Part of a small language model's weights: 530M tokens.
MLP neurons of a small language model. Each row is named by its layer, matrix (down: output weights) and neuron, and shows model dimensions 32-159. Each number is 128 + 32 x the weight over its row's rms, rounded and kept within 0 to 255.
After each neuron's rows, "fires before" lists the tokens most often just after its 100 highest values on Wikipedia text that the model never trained on. A number after a token or word is its count.

L5.down625 [176  90 162 158 164  79 104 101  58 125 128 109 124 155 143 164 115 174 173 147 141 159 110 140 114 125 121 152 121 148 190  82 133 128 152 159 130 127 167 104 130 192 185  81  94 147 170 129 124 122 156 108 103  78 142 206  88 121 206 142 154 176 146 181 121 107 106 135 134 120  97 104 108  75 117  90 143 127 161  75 151 151 112  96 107 124 120  89 106 177 116 127 164 101 143 144  75 142 107 136  90 100 136 105 143 137  41 119 139 176 160 124  98 139  98 111  88  67 141 161 190  57 108 107  87 124 162 116]
fires before: "=" 98

L10.down982 [105  78 182 145 136 146 140 133 138  41  76 187 133 112  93 177 183 157 165 134 159 169 151 182 102 166 103 169 161 166 143 124 158  51 194 130 106  97 124 104 130 141  86 125 141 125 128 101  97 132 133 188 127 132 116 170 110 114 169  89 103 121 127 113  83 121 137 168 109 138 184 117  80 124 112 151 112 153 127  96  47 144 143 125 152 149 218 174 123 135 100 118 117  92 168 126 119  83 158 100 163  87 116 136 159 162 108 116 135 157 172 127 119 153 158 171  96  96 164 175 182 145 125 114 122 167 109 140]
fires before: "=" 100

L10.down13 [159 126  96 127 152 172 128 148 112 180 142 163 169 133  99 142 119  79 151  95 122 119 119 137  75 100 105 108 150  88 106  83 166  99 152 118 136  98 163 133 137  86  64 169 119  92 141  93 191 106 183 149  59 154  98 132 128 109 143 144 125 104 125 106  74 149 174  93  95 128 126 109 111 103 168  85 129  84 109 121 138  94 125 208  54 137  86 101 149 162 140 100 157 104  94 162 154 184 125 155 103  81 144 106  99 120 116 124 104 173 102 110 112  91 168  80 145 149  74 129 167 172 142 157  76  93 178  90]
fires before: "-" 34, " the" 15, " a" 4

L10.down539 [114 118 107 138  61 139 157  93 127 122  98 183 102 151 166  49 109 115 165 156 173 198  51 148 102 177 199 161 125 162 161 167 107 130 146 109 173 106 105 140 140 120 169 129 126 181 142 100 106 179 121  98 122  78 123  86 150 134  75  91 165 201 124 133 145 119 154 112 142 169 162 156 115 161 125  86 136 107 124  86 113 157 126 108 122 156  65 121 161 150 114 143  83  83 121 134 120 140 136 112 135 134 106 107 170 168 141 195 134 115 148 157 188 166 107 179 136 158  89 189 156 131 136  93  87  80  99 150]
fires before: "|" 78

L10.down1013 [107  96 196 151 140 168 107 121 111  88 122 135 117 133 115 146  78  87 126 118 192 133 167 167 137 129  73 150 128 157 112 102 164 144 150  99 146 154 117 120 107 138  88 122 118 137 138 117 141 156  95 117 144 124  89 150  97 118 123 111 117 161 161 118  95 132 146 172  69 180 117  93  93 122 182 239  98 137 123 187 140 119 144 180 122 183 126 138 164  77  87 196 114 104  84 185 145 125  86  78 107 145  70 155 107 151  99 152 145 164 139 100 123 102 118 135  73 147 116  74 134  63 124 116 158 148 126 161]
fires before: "=" 46, " of" 20, "\n" 5

L10.down1108 [119 142 162 180 120 119 158 131  95 133  98 135 144 181 129 122  65  75 109 154 141  91 113  63 119 147 148  72 124 134 106 166 157 107 143  99 121 139 170 157 107 130 119 142 110 115  91 103 125 123 145 167 136  63 136 125 109 122 108 137 139 146 100 159 101 108 123 133  88 148 110 126 180 183 155 179 132 216 137 104 108  68 134 111 159 118  70  74  86 155 115 126 135 118 184 153  93 144 150 135 135 179 113 119 145 143 142 132 179 148  83 203 143 141 128 136 121  70 176 115  76 129 154  92  90  87  98 156]
fires before: "|" 74, " 0" 4

L10.down1306 [118 136  91 122 143 149 143 119 172 161 181 116  83 120 163 106 114 111 204 132 122 139 134 123 106 184 132 144 154 130 110 100 121 117 145  96 135 154 121 146  83  98 110 162 137 130  96 177 138 111 116 119  93  86  42  82  93 125  49 145 158 128 209 189 123 144 132 193 109 144 127 119 109 119 128  28 166 106 138  99 157 142  81 154  81  85 124 137  89 132 121  87 136 136 160 158 176 141 126 110 148 130  96 178 149 117  85 132 125  77 130 121 137  59 142 112 132 178 179 115 137 138  99 108 157 161 189 114]
fires before: "|" 21, "=" 13, "-" 13, "The" 5, "List" 4, "In" 4

L10.down611 [146 111 128 116 191 191 157 160 135 140  52 151 144 134 114  87 144  82 190  73 129 175 127 149 169 135 160  46 165 136  92 221 133 174 120 149 145 135 118 153 118 157 107 172 143 132 125 148 178 154 115  86 133 131 145 108  95 105 117 131 146 164 119 109 165 141 138 165 124 141 119 107 173 132 129 163 136 113 109 122 136 102 152  78 146 124  54 159 104 163 151 134 175  86 160  84 144 136  67  67  92  65 153 152  97  78  60 162 145  96 115 143 137 159 129 185 107 159 118 122 165 168 110 145 119 181 160  88]
fires before: "|" 58

L5.down2033 [140 156 136  61 115  95 106  50  90  89 130 181 190 212 187 118 127 102 139 136 122 164  66 137  98 133 133  90 136 136 162 105 130 133  52 208 156 108 153 185 145 105  35 120 188 145 103 111 190 142 140 133  77 120 142  93  82 144 119 134  83 172  92 152 155 121 125  74 154 179 146 154 117  72 127 122 137 120 115 123 135  78 127  81 110 116 159 122 106 154 154 176 110 128 103 170 134 142 176 119  84 128 134 137 133 145 118 118 147 124  73  58 105 111 122 111 133 155 132 155 123  34 188 137 146 117 184 160]
fires before: "\n" 21, "=" 17, "\n\n" 15, " in" 8, "." 7

L10.down1061 [176 155 149 128 115  89  89 108 133  73 128 118 175  85 127 147 114 148 109 125 105 151 134 156  58 203 172 168 140 112 110 125 193 138 133  49 188 114 134 179 151 138 117  82 127 133 139 145  98 142 123 163  93 104 162 121 120 108 171 128 140 116  99 127  87 149 141  99  86 141 117 135 166 134 179 137 156 108 152 180 178 192  89 141  63 101 160  82 130 131  94 161  76 121  83  85  77 139  64 206  90 102  84 187 137 125  79  94 108 124  90  53  96 158 150 107 106 105 132 135  84 136 118 155 144 144  79 117]
fires before: "=" 48, "\n" 17, "\n\n" 9, " Zealand" 5, " York" 5

L10.down607 [124 124 129  93 138 171 132 104  95 125  46 180 103 166 195 117 122 169 111 138  77 180 110 149 100 165 153 122 151 106 121 150 133 131 183 134 146  87  65 136 123 118  91  79  85  64 148 125 124  91  78 134 163  98 124 119 150  92 150 147  74 131 130 107 128 132 149 164 154 128 142 119 162 136 138  94 107 110 103 146 198 122 137 110 130 152 186 106 133 164 164 107 167  70 127  78 188 113 160 132  94 138 107 124 178 111 146  93 143 156 160  98 146 111 148 150 118 137 160 172 123 119 120 155 164 132 120 153]
fires before: "|" 99

L10.down730 [155 105 123 142  76 147  99 151 145  97 178 209 128 150 176 125 161 105 120 139 120 167 124 114 147 147 159 173 186 189  91 157 169 180 135 149 152 116  88 170 183 116 123 154  80  56 157 132 106 131  87 111 136  82 111 160 147 170 111 127 105 114 162 114 169  65 186 164 142 139 124 130 154 147 119 163  98  89 138  91 174 164 111 115 177 142 141 186 140  91 116 126 202 134 112 160 137 107 150 122 109 163 137 158  74  78 153 120 154 119 120 102 158 156  80 121  84  44 131  73  82 111 116 145 126 128  56 176]
fires before: "|" 75, "-" 24

L10.down1295 [186 105 174 126 112 144 153 154 160 146 153  84  95 118 130 176 154 145  94 135 138 133 127 103  88 159 179  71 152 112 112 149 155 204 122 137 155  84 184  51 151 128 187 151  73 135 101 144 177  93  79 169 145  95 128 166  57 144 165  46 131 136 156 102  78  62  92  82  99 147 163 104 145 147 112 147 145 120 147  91 130 146 176 147 100  98 110 123  98 163 133 102 135 116 123 159 159 107 111 212  93 104 110 133 122 133 172 157 120  80 107 155 136 143 112 144 166 120 123  96  91 103 135  71 132 157 136 108]
fires before: "|" 96

L10.down1962 [108 126 187 116 179  65 116 143 151 119 154 104 135 121 103 180 163 150 132 117 129 156 121 185 125 116 120 152 153 163  81 120 144  89  67 141 119  76 132 136 150 150  99 102 151 126 119 115 172  80 147  85 197 178 105 155 120 115 153 170 147 147 123 133  97 157 111 136 117  74 118  36 120 141 128 149 159 114 120 159 112 108 133 137 159  87 141 165 212  96  99  97 126  92 125 109 102 161 199  61 134 116 137 151 176 143 117 108  88 127 131  59 128  73 120  69 149 118 109 191 150 133  89 139 171 116 147  79]
fires before: "\n" 58, "\n\n" 20, "=" 11

L10.down1636 [148 169 167 119 101 101 170 164 120 145 140 158 170  56 141 129 145  96 107 102 168 141 103 135 158 179 113 152 140 119 175 101 204 152 123 166 107 139 120 109 119 125 136 134 162 156 154 119 154 157  79  45 141 103 150 183 158 137  86 138 104 135 117 126 139 116 130  86 139  77 196 159 120 150 173 139 160 135 104 102 100 126 167 156  77 125  65  81 118 152 139 143 118 116  98 124  88 128 191 154 114 130 126 107 133 109 129 121 110 148 137 172 130 122 110 117 114 100 109 141 125 117 112 164 143 123 120 133]
fires before: " |" 37, " -" 14, " the" 7, "\n" 4

L10.down135 [138 178 122 124 120 131  70 176  94 104 139 164 158 134  86  92 201 187 116 145 136 140 167 130 117 141 104 135 146 127 140 156 104 130 180 132 112 145 103 113 115 122  94 119  54  94 100 162 112 141 101 102 163  54 149 110 130 106 138 166 145 178 117 132  85 138 127 132  85 153 109 138 130 132  78 123  54 134 116 153  97 145 136 133  92 146 128  94  95 136 153  98 126 131 136 145  96 115  78  85  95 120 113 125 101 150 174 182 145 132 153  86 106 105 100 116  96 122 165  96 165 201 123 151 170 114 141 130]
fires before: "=" 95

L10.down1010 [109 129 120  69  52 127 140 138 198 130  97 150 117 125 106 162 104 139 138 115 103  64 122 233 196 159 122 130 120  82  96 132 155 137 151 132 174  48 180 159 200 132 130 123  94 138 127 132 131  96  66  72 120 126 136 133 132 142 125 133 164 154 119 148 110 155 120 105  82  99 103 140 151 137 113 122 124 228 117 173 126  96 133  90 165 103 134 127  95 113 117 133  91 102 186 128 104 103 168 136 123 136 139 143 113 106 143 127 149 177 157 129 132 134 131 130 104 172 130 155 132 160  73 169 136 146 121 160]
fires before: "-" 60, " |" 5

L10.down778 [161 155 116  92 148 112  80 187 134 134 149 119  98 163 104 167 110  51  46 195  91 120 148  76 172 197 131 144 171 192 121 150 119 133 166 155 190 134 105 162 126  98 154  97 180  89 128 107 145 164 153  99 138 108 131  81  89 104 141 140 113 142 125 101 122  91 186 150 134 166 126 138 172 119 141 139  84 143 125 144 104 131 143 147 146 146 130  62 152 140 145 156 152 109 106 121  78 133 120 100 119 163 105 114  99 134 196 114 142 164  95 146 167 172 116  89 114 101 173 204 183 156  83 144 167 130  77 164]
fires before: "|" 56, "-" 6

L5.down1028 [133 115 114  98 113  81 114  77 149 127  69 202 120  82 115 124 134 165  83 109  64 173 122 110  68 171 138 162 117 168 199 163 126 150 144  83  83 164 151  90 118 102  83 152  52 119  69  84 121 125 103 138 148 164  98 138 117 106 104 102 163 134 159  94 110 116 127 168 167 164 157 145 122 128 160  73 114 166 143 171 130 135 218  86 128  77  97 107 112 135 119 117 131 125  89 108 103  96  83 150 101  82  96 110 161 105 195  83 129 158 194 131 156 114 135 156 144  87  99 188  84  86  88 111 137  78 149  71]
fires before: "=" 90

L5.down1803 [159 129  70 147  67  72 144 114 101 162 129 195 104 114 131 108 186 112 165 115 125 132 158 133 114 159 116 155 139 148 112 163 107  93 136 141  90 152 145  97 105 118 127 114 106 118 102  86  75 200 104 166 119  91 116 149 142 118  99  76 131 126 128  78  92 155 104  79 154 162 187  96  96 104 167 168  92 190 151  74 146 124 115 135 128 129 107 127  98 103 127  48 141 159 138 160  96 136 141 169  91 133 129 128 142 121 169 116 150 137 128  85 141 176 115 105 144 105 141 148 137 165 145 168  88  89 119 113]
fires before: "=" 82

L10.down372 [113 103 155 187 112 191 117 115 164 144  87 122 117 183  79 122 117 138 181  95 132 129 106 116 152 137 152 146 129 137 136 131 122  95 133 139 154 117 189 125 122 181 128 150 107 117 135 114 178  78 155  99 142 111 112 109 168 142 156 170 120 131 121 123 119 105 203 119 135 145 141 112 175 139 150 163 149 137  60 131 162  97 153 102  82 149 132  60 151  93 138 150  91 141 180 109  68  92 144 135 113 126 165 160 119 132 129 158 153 119  72 138 117 133 156 127 112 144 160 101 140 158  87 111 112  90 111 125]
fires before: "\n" 49, "\n\n" 18, "=" 11, " are" 4

L10.down1073 [123  96 102 127 142  96 123 154 148 143  91 133 119 179 147 120 120 166 105 128 153 136  90 123 137 205 146 119  72 158  92  95 139 119 158 108 126 120  89 135  73  84 163  87 160 141 122 124  81 154 127  99 156 119 124 111 168 175 138 140 137 129  91  59 126 102 105 110 129 136 167 149  82  85 180  46 150 104 125 186  74 146 137 181 147  85 112 114 140 135  83 105 144 121 177 140 161 103 105 157 121 133 114 121 133 158 142 187  91 112 139 128 143 147 141 148 111 106 108  71 169 133 119 155 150 155 145 184]
fires before: "  " 69

L5.down1992 [100  98 125 148 130 140  82 147 151 149 147 203 103 131  88 166 148 120  87  96 193 140  94  98 159 155 135 149 126 172 144 131 133  98 129 169  75 174 171  80 124 132 126 148 106 160  78 162 139 204 102 115 146 110 121 135 163 134  84  98  87 100 162  79 121 168 105 135 135 136 115 118 141 161 110 160 112 166 167 134 152  79 202 100 124 104  87 141 128 200 164 176 197 146 116 139  61 131 180 152  55 112 102 165 200  80 121 153 139 131 135 110 174  87  93  79 163 206 145 166 144 108 105 108 103 146  60 132]
fires before: "," 19, " the" 17, " she" 6, " he" 4, " they" 4